config.toml
n_layer = 22
d_model = 448
n_head = 5
n_kv_head = 5
head_dim = 64
d_mlp = 1216
vocab_size = 31906
activation = "swiglu"
norm = "rmsnorm"
norm_place = "pre"
norm_eps = 1e-06
positions = "rope"
rope_base = 10000.0
rope_fraction = 1.0
qk_norm = false
attn_scale = 0.125
bias = "none"
tie_embeddings = false
parallel_block = false
init = "normal"
init_std_qkv = 0.0199
init_std_o = 0.0
init_std_up = 0.0199
init_std_down = 0.0
optimizer = "muon"
lr = 0.0077
lr_mult_o = 2.0
lr_mult_up = 0.802
lr_mult_down = 3.0
beta1 = 0.95
lr_head = 0.00496
grad_clip = 1.0
warmup_steps = 200
schedule = "wsd"
decay_fraction = 0.856
decay_shape = "sqrt"
final_lr_fraction = 0.1
batch_tokens = 65536
seq_len = 512
doc_mask = true
z_loss = 0.0001
train_tokens = 672500000
steps = 10262
dataset = "wikipedia_en"
MLP neurons of a small language model. Each row is named by its layer, matrix (down: output weights) and neuron, and shows model dimensions 192-319. Each number is 500 + 25 x the weight over its row's rms, rounded and kept within 0 to 999. Numbers have three digits each. A neuron's up and down rows have the sign that makes its largest values positive.
After each neuron's rows, "raises" lists the tokens whose logits its output raises most directly, leaving later layers aside.

L16.down172:470465506493508446494521488539483520525471522507507481464491539501484504548520495515540480524486530481498496551462476480508501485482537491566482524458501549444458477553481514528521484502499506506465545510424529518526511462458488390537501469485504479510511481486490496527498479527524555491503445503529490518506526534496500491492477521479472512458542511478513498519453470503515511505487
raises: " terms", " this", " there", " it's", " see"

L16.down784:520509516526488501478510483427490513533506538439439499466526518513553511550523504542441490444504472486513499496484480496506517501486532510530508508503551523517483517492536452475512522474468485499534481536516452488481500510508528423478492486474535509478477505505511549495493484521510532486521483470536511498480509500485496475506472521545509507507461468546493510488485501488512524460528
raises: " other", " most", " major", " largest", " themselves"

L18.down1183:524535465492523484486482476473491516522492492445516524519476532510505450505493498474575492474459540510513524497538498462475516519519489529526460533512532523493512486479512532489484461504515521485463532516488516518520547495478501493449533515484489483513507530500503473507507468517502538461508530522481488493481541528461522502457528475492508507482512511468533529481519542545510543505519
raises: ":", " :", ":;", " transl", ".:"

L14.down195:488509489529552528515520516501523486517468487537442479470502490516529475498465490535485455515478519524504528490480507467510513509522482505475508486524488476539512517504484510475500478521485468468532497578490485510512460559486490439527518555493511501504431504454489505505549484521476473500505483526531509466517502513527512507510534467525513534482472502475491490494485512523527482496516
raises: "one", "body", "ago", "man's", "bu"

L18.down621:517474509522481511506544511492512530507510497469528497515460565492446464498474520472513496496495493515520497533517445494504523512458490516570475502501501506457523484488476537495500516474497490479493497497364515520497478511463511430522472449543515466500471535454497529544461493512464539476484470504496486510475484531526503481473509510507540497492562487514481510520504485517499481523535
raises: " there", " it", " they", ",", " she"

L18.down280:489478518465506541510489465521469505526516518519501482528481504486536538503491470513518525490481533501479438493514505521489533507502481505626468516514472498504542515522497482507550506487507480540468491493515497464446508510516522485524504480479488461503516504494513476510505467522515474491493479517502487483500520512505529504536482503557514461439516515493479495503502488484514515504460
raises: "})\n", "},", "}", "}$", "}^"

L17.down248:531585494499465523527527505571485502466509504499504488521461479484511501462507512478492503530545526517493517516519468474528492529461526457516524491498479521488500510529512480495478476496484502524556454522487527483477473491457537427499522534512513515522500512533505494505522526527482510514467458531475515470497495480528490506487520512484490493500480492540518473514493507547462516513513
raises: "ices", " right", "ice", "ar", "iation"

L18.down958:507481475468478526457492463526497521479475507475559467489480505452481450486485536484504499490487516507507477505499433437469473498520513519502517512514500522492489479499493524517517518551523492494515493507489529523505513500511530459498498477532522435559493494455531520507536459507483535471484464502499480498497472520513535495506528513521489524480505471519506506494513434506530460523485
raises: " they", " he", " she", " there", " it"

L13.down800:481501459512487527528491488503507516517505467530518493460491502542544489474538508470474529532491526547476492519497472453473518532548518510553490487469511522513528467509526470508520496513486555495506515512516538532526463530492504530484511492496528499490491505508471499497458494513534498534445466533503500554555522476502512463516466496517472519474487477519523516486484523518515543506529
raises: " they", " he", " we", " him", " it"

L13.down682:505460524531503490488509480511484521490524478488532541447489497503520488527525471496532463493512500526502482497490486516463517551473512515481508502518490508490504507491510542529539519539528558498497518507494459446464498501450434489520528473495556536479526529510479510501501532530474509483525465480548480487519487539506475526512468545500476498482500481498519497471524501477518518486509
raises: " since", " throughout", " until", " because", " despite"

L17.down638:472486495491539464475524525492523467507521513562487507501520506461528484533516537496520516493480466501563539519502507492509472502515498491512548483529482521478437541467477501546500519475489534480496490494455496496472466483527519478497509522512466458469506507479520489495501509517525527513529472508492479519513472522504470489442466499488487533507474468484482494532496515473523505487516
raises: " as", " title", " titles", " like", " that"

L16.down332:499498494499460510507485485451467481476505505492530506505515478490517481485519517522449489506519504506518521514547497487496464550499526529555477490489517502510490504500492539503512473438495526449627524470543523502514513502511500513504509490490510522525492488514517505518494480532466494520520473539524488519546524485467462499515489515477523537481514495497505510490451521502484493510498
raises: " fourth", " sixth", " fifth", " #", " No"

L14.down149:473517481501492524453470471505476520474500507495507481451498494470579494472475487535498499454476539503498520492476473521480479470512514518422505498527518531480552468480539516519571471523494520480513515547481489495483515484483521525532482519500505477505466447510519501515519507515470503551516487477514521526529497517511539488474515517542479484493523531489522513495459499552514504514484
raises: " they", " he", " she", " you", " we"

L13.down397:459507467495502520510462489473469491536513460477485459494487557478483526485478514518477461497494541518498489521499469498475513504474517552528487544514484488521447485577513507511519485489514495506537506473509511483507509485502504452501518533477523495488504490535504510482486507526524455539452454487494494508529506469529488488543497523504547487464497521493552508507525486512483521469498
raises: "iation", "ication", "iki", "ice", "ation"

L18.down919:460490479527533506509500535476521537480463522469474506501506470494487504541474504507535491514480466504524470488531461524470532492477478504356493526501492495446492480497518544512458479477515489550500490517481501544513482506481518495497510525520544489474521528491461510478490514494512475485516462512514564485482489500528502497446551544492491510473523472529514493502511515527528487510484
raises: "ened", "ued", "ening", "ise", "ize"

L17.down1046:465528480488525510493509525455510435525510488500461482484527498509480467470502466494512490544486498475491501494493506469512527484472521481516508507536543457503473474529497483490499516512500529519520510499540511477501473463540492533486491471506468502478515469509463505488538509522520535497516493503458523485461515535540508493461489498499456526483469485516475474518445517491534528518494
raises: " court", " judge", " Court", " jury", " Supreme"

L6.down466:482500536548473484515519470495455459488488510500493497504477507537547523496513486481519544475467476483466488482560491477497498505474519516546485501478497441517485510551508501492489516510459491490429470535514533472503492501527543538484528500502501510485492487493481497511527486506393510480481481535477515503534484526499498503470484524489504486498538485468482534488464493536486518527520
raises: "|---|---|---|---|---|---|\n", "|---|---|---|---|---|\n", "|", "|---|---|---|---|\n", " Attorney"

L13.down846:487553489460481494476469476502464527463546527474475505471530504451536498474480495507456466469465509499494487514486496512494504518521516479469489524500469476474508498524508537504474532492510497511412541467360500518485530518488528425495543489557495536498504527463507503482545533510507494537570488501506510510486516507467491458465490482495497512546486516474539520525477488504516499490513
raises: " they", " he", " it", " she", " there"

L13.down1079:487495456462537503452465500442480475467504456470524492478502497474543507481459487500509503505519482464496448493535488498484534499470503474489485457536504522512479450466527480488479480474523508520495526524480482529501527476507523539479514528503501500492485498494502522492476543500494540467529448527545498524503513532480531520511490471540522503523510496501497516494515481476534492464462
raises: " they", " it", " he", " she", " a"

L17.down706:488488517508489448537479492501477454510505483486476505518490509512536484491507454526512514509511525514485530509516527511478494499510554513676496502492496471500491519518483500469425530482494508517493463540430505519456508486495499485530493517489493453513531499516528489493471510505492514515470457517517483464490479492506464447497525467486463553502541507491500515523488531548469567485502
raises: "ل", "ي", "ت", "و", "م"

L6.down968:495512501540518466484503473542491476499514533482464497475494464501544520492524538507541479484498521497554477523507513488489476502524515496536501473463508479509464478511473493531458468518505521498469478492534473513533441502537502517499472504476506560493447548496475511455506487492462507524523481509449497483514513518522544553478492479530479434464506484446492452486493502520519495517512
raises: "oust", "isted", "ed", "er", "umbo"

L18.down477:506504480490479542455521502460499492527512457478488525533526480538518482498474516520521542513457483465494527478522527527534499506510481571495488523540518518515485475460458505506498482483520487529421526500516470483499494469491497456522545464465449465503473481499512461492495487512505479456517496507469550515502539523534490514469506510447483487495534541464562532517544475487496521493487
raises: ":", ":;", ":\n", ".:", ":\n\n"

L14.down403:462529459499492517534475523464507534456482510478501493509498514515527489499495451537473507534501488498512528519553531482497471488489533528550497507489508502493490530489506534523484494466521503509587501543511510492491517539469505539510523475532530499463540525474502480518487512514491517580492470467559508495518479492503493534484513527494490487521510490539552518450506501488497483488504
raises: "ise", "ize", "ises", "ily", "ising"

L17.down387:541510517530487492521491478481533514527492469468462508474488482514484503454481470524511508508493549468499498463529522519497512494463545465377512449492481499475487487471452468472519534475527489489564519505529512470503517490500483441490532463488509500462493527495489554499508501478491489476491516521485520483506477525506499469481494527472496492479488524484509486469454496476482493482500
raises: " above", " below", " earlier", " after", " shortly"

L14.down766:520510507482505480478550510520513500476499495507482492475491520502494488477460488522465506519486475532473484504504497478539471530478494540513520495497506483496543540506506505543502502470469533476492518500508482477483535503521528531496570463494501507482525496508484490530532481446508525518582526552491481552517479487499508540522480481478494497493504463486461537497505484459464501514488
raises: ").\n", ")", ").\n\n", "\")", ")."

L17.down1045:480518483487476520523487481446510516515470534571500503531470479465525511531493512513479498505510505487542480511502530465492509467478451532561494486548527493504496519473503496510524507533491529483506502495534494506489491564498497427497535547505455520483485492524495519504507546485483482501481520497518510499479512515484521501497473573523473473512539491533508525530494500492460489519470
raises: "cer", "ation", "ne", "er", "ter"

L16.down401:539503533476484489512483461505527498484494474478519491507512486525494530499515519517528478503476522541493479433505513485527538505496525498652517448480505490476517497536489501450497451499506527487521487516531511488505504535537499470482474554469529479494520475477535520497515508519500515479466494528525524519457481536496533488454501501529503510500511482502516503515457496514508485528503
raises: "car", "ear", "away", "roc", "way"

L17.down876:478480522482485440488513499474455493485481491514560545510473503535490515490467497534452525505457518498519523526541493474509498470483510455514505510528507496525504470514478516510464503489480466503551486507521523535521481518437475486494564488498533492485479475497538487477461518472543458496474507493510477508534503527500500465513511490519488504527484493427476551547465518464491504503490
raises: " morning", " next", " summer", " month", " night"

L13.down200:512516554520499485503514476484466476539493512475486469477501523500483531524514497501504498520449523506502476503465489485492517469515491495478506484484498465490522526498478490507500506517549531513449517488474470518470495476509505447520527474522493497490505513524464499504495532530507569500525499472479478504442489511529515548537494506487492479525511522518495489496524520473528498471521
raises: " after", " regarding", " before", " during", " upon"

L14.down224:546458484484499482483485496504542472494490507477528457501530515476504510502515547526535491503527558510499479472503488492502503526446479483540534489526453510507546511498426475489506514504523493570528467507507482501499492498464476538475504506495501479472513495502488455456497526463502491452513486496514474499517517553490516471512497491572499445529467490519534476511484507483509502477475
raises: "rons", "ce", "ide", "ps", " next"

L18.down10:493493520523488496473506473488484518506493509502540527478501497463548460517467525494507476487508511524516501514430505464502506510544495489489526523472512496474494470531525502506517505544493487461571505494480514502490519523499509529537503538491487543526491548489483502523519512532500499511517452463508510527501525491469509533541457490520516489465464489523553523478503498456536524498543
raises: " they", " she", " he", " it", " resulted"

L17.down337:519467498497522501475468479467491496497457424486513500520475490501552459509494480472488519494490512500544482452518507493494507505537486475506478557500527575525488537487485503516514513484502470489476478541477515454513531490501569484502492526499496531492537531537484460505502521499410506466521494472495507473480454504526492487496509502510494534485457517497487484509526481485488488522487
raises: " I", " II", " VI", " III", " VII"

L18.down409:495508495501519513481490493478515479480491520460465473482519518512519452527515499493514483520487500507494465500481472522514553498481451473566494432562492460472511509490470494526535509495486466446505519497554506549513490483535522512505527499467493539545540499497510458494492474519505489470534488495537517510513500456505534500471504490507483504510496492493502532482549475487469546511499
raises: "ss", "ns", "x", "sp", "ms"

L13.down380:495533503521512487506491514435517495480493499455457529492502498485521501521532516500449488482539462520536565512462510499467496534485483571525500500480485579476503515492490466462493480558470526526492513453532459516497548492535541541508484446477501521497480503516439524504471502486473517519521486459488507515490523542483488495465510535535501474529497483497465498496501488515532523528470
raises: " were", " are", " themselves", " include", "'"

L16.down456:512534532483481492498515515531541477474502474490518468474525494504491522518541508499507513502496504461491468486463492514512535499498438499576460490490485465484482495543495563516524494547500506489544458538535481448468477484481503504497437500497463507491509474470532463518486487524510500514524495463468479497508496466518455481468511534522496489502540524514488525506509491464500512504510
raises: "ga", "z", "go", "ira", "ix"

L18.down262:529524522534491474506476486519501458490487519516501494487493493524502528470551486515519512495441536527498517508497533477457482513484518469481536489475488518494460462543449485487499526488525508510372513516428487509511504523492489486543483530497506498477503484506533514498521538483488517476482515463539513503524460537500524527451516496506491491487493474483508483563507523465505519456529
raises: " serving", " killing", " leading", " becoming", " forming"

L18.down330:469479498515476513470471489510480503501534517473465560473510494504517485485496516479473473499431507519509501479520450506485485513529506522551474530499482500483493485532519533516485486495448454506534478456540507513478503508494519453464463547508497549513496498503492517516492487486509517498485464484512497483492508503529502522522482484498446505460524436523500489481526485494529523511463
raises: " number", " #", " No", " numbers", "well"

L18.down325:527513519474531507541518499491495485541491506470491473469512523490506453496468495568482568512515561525506511548492515515478479524476545493537482530500507536479515505507483494486443507493464503515549534480513525501540467473515498497513510522492460489504478448495444538476512489501497545475477497542520548486536494435505535507518475526514499466521542502523507529510475474519517494510495
raises: "ides", "ide", "i", "ae", "ii"

L14.down327:495488470485536495532516488447484526483479443501495542525500509537486491488469544490501526496506504498496492508486481473524520545524501486530513511526484482469456500492529499552483513508495501507465511496464460496446543526517535466471507513486498523521465550530517530490499517468532474493473517528477460536473503545484474527508526480492510511497510458498543512523512542482509491467472
raises: "ers", "ing", "er", "or", "ings"

L17.down847:490490502507513481501500496521493497516521495507539524505503508503493502487498497482498496443478491491523506479462465483471473529489523498491496481486489494527499513483466499518505499525459546471479524461521523482454492506510492507518527524487523523512523515526511474469512528542513492521457469527535477469500525475461494485488497490471505467495518475529545529498509498480470480506500
raises: " III", " IV", " VI", " II", " V"

L17.down501:532457490514500532524520514485495537524532503496501532477505506504523491500505498478477508454507491481547484519477489499499510529487560519546499462507528521522497458491471480511496512486476539515493475543517511479437455522511527535473516508493506455466490492457519494553490478584514504470510526492494533483541472503512479511469507479481473516490505483498489500485500445534464498532505
raises: " most", " largest", " world's", " longest", " highest"

L17.down746:487504487518509482502490491473498437478465468474466508519472485478470462481497485519484525494506501505485457476493482488520503486484542482479522500518508510432540502545486492492489509512515502488489490543466480508513459521490473498530512475500493488517475523494515477476456472485528475462519497516539537502503478490536500500499502493499518509498522513445517487517508531504488468485493
raises: " older", " younger", " earlier", " shorter", " above"

L18.down731:512463484546481450492460526566533488447482504505489494499536487520576487494505552513495485514524500509536504521498501451535513479475521505447477481514516517469451487522515477523506448473491490522474497466492469508533502516477485402557530520507503501512531468482476549476502436478517544522494464469521486494509493493473494484477487532495507523512537446498533436555476505477503510474509
raises: " degree", " studies", " two", " term", " intern"

L16.down845:533468504539534444474545505484540503495476479511502538499458519472484471447449551473529466463522512541469519549559482482526464534519528496594536507499479459495502527496528467499483519486485509509486482490536470484517490504467529524476523481531469524517478527496475521502494476484505531493474502513468499469452459524536474503491509525503543493487486515515486500498503536497498451481537
raises: "ants", "iting", "ant", "oun", "play"

L14.down1132:502517501499485540479509487488480457494506516460498494500506509476540507501490487478503532491509519482492469536434496489523498454499510499518505495492479564511464509528493468533521523503516487491567524521433502513531467488524562397465492472513504480490504535538496501545513505477478473494459480538471472495505520479518497488474495497506496506487515464569463487504510529495488515504512
raises: " and", " or", " &", "te", "tal"

L16.down238:476494493552522493444492504535488531491531493542544484452530512508507539507515540502498510477458516481543480540512482494489531508514529483540522460489526512526509498505515509494484471490500528548497474482492500521508504474523520511477473502530486507527522493547491497505502557490469520518489498456509469485495440516517536467516484491474493501496496508536499476508497518490491479516483
raises: "ber", "res", "ver", "und", "illon"

L6.down894:517515546505493490487480517461503473480511483518474522497528504531491511500521487497523556440521520479480528502478461495506503513484475521558483510530497546490472471495489523474521483476516543510567497510539494482517463563485490465493525457464455488492481513537480436471510505444498526510487504520519487458495514486471496548450489481507510508493485510468524504496504492484552546516454
raises: "oon", "ted", "ten", "ute", "enc"

L18.down198:553499482504475522477504493500509504464529532484518446517511467475457475495485507524493525513525503481507554546486485489514487489491498492512492549540492513527456481482488517508511530512524476512501526499507517500514521506510516457505469514554518452501536514462474476519459472503470486469491488551483484528491481524471516500457517506449498488456495485513425489517512497505489503534478
raises: " and", " &", " or", "α", "onic"

L17.down914:473447537524511462539475521446486512525488467507489522498481502515551539469509488408501520492542466452489520499466538481535441472499494483501529510465467508472514511486517494492532509502505473481523501539494510475519538524494525529500510500508485486499509515505536516455446504479510495490483470478546481494535511528530517483453531469489484504479511491492487544490470514544522463499513
raises: " others", " other", " some", "|---|---|---|---|---|---|---|---|\n", "Other"

L18.down591:494478503493488512502522495526508515539497469500511470514496483480463544502508494458520491547517546511487493480441474483493489478463482480512496438523527539515514511466506496491481516515501516503545487483501494479532472498516545515532543511497484449545485518477469500446512487515513512502494488516449474492462470527509481513449467508486512462516484470500520573476480507555488485510474
raises: "a", "room", ":\n", ",", "le"

L17.down894:525512475455462527497497514503482534502515476486472527504470475487482483497489502505540485507510529488487517494457517539515508499463464515493441510499496492497519502540452514516494523490517500543516472544495505548512467535534492497514513524465477492493490523512514494508503473475467535499490481500471473519522524496477504480494501500554498485502525523557532506507469484511489514520535
raises: " aside", " up", " Down", " down", " Up"

L6.down584:514465532499491487471479526528520513541510532502534514465512482513507484510484530515486522504485568498550525456475518494523535487543483514471496507520492499487511528506494494501507507436521535467520486498475483475477462489493490519536500507497477512513498532477498535492564513546496476521537529525513512512487497471507481495508518483483454488504505530519558484505475527477485491494494
raises: "ness", "ly", "ensions", "rase", "rov"

L18.down970:498498538529487526514517532497531471492541479475496499488490496531549490507521488485507522472508445535511499470486528498495514518514513503487502516478530488451469503442512517568506535511508439461481498547470514514510516474485490460530505491476433520551466489476506516543484426470544509483479497460538504499496499474520441513508496478524497513506529522489473479481508490524479524536491
raises: " order", " collaboration", "v", "vert", "vest"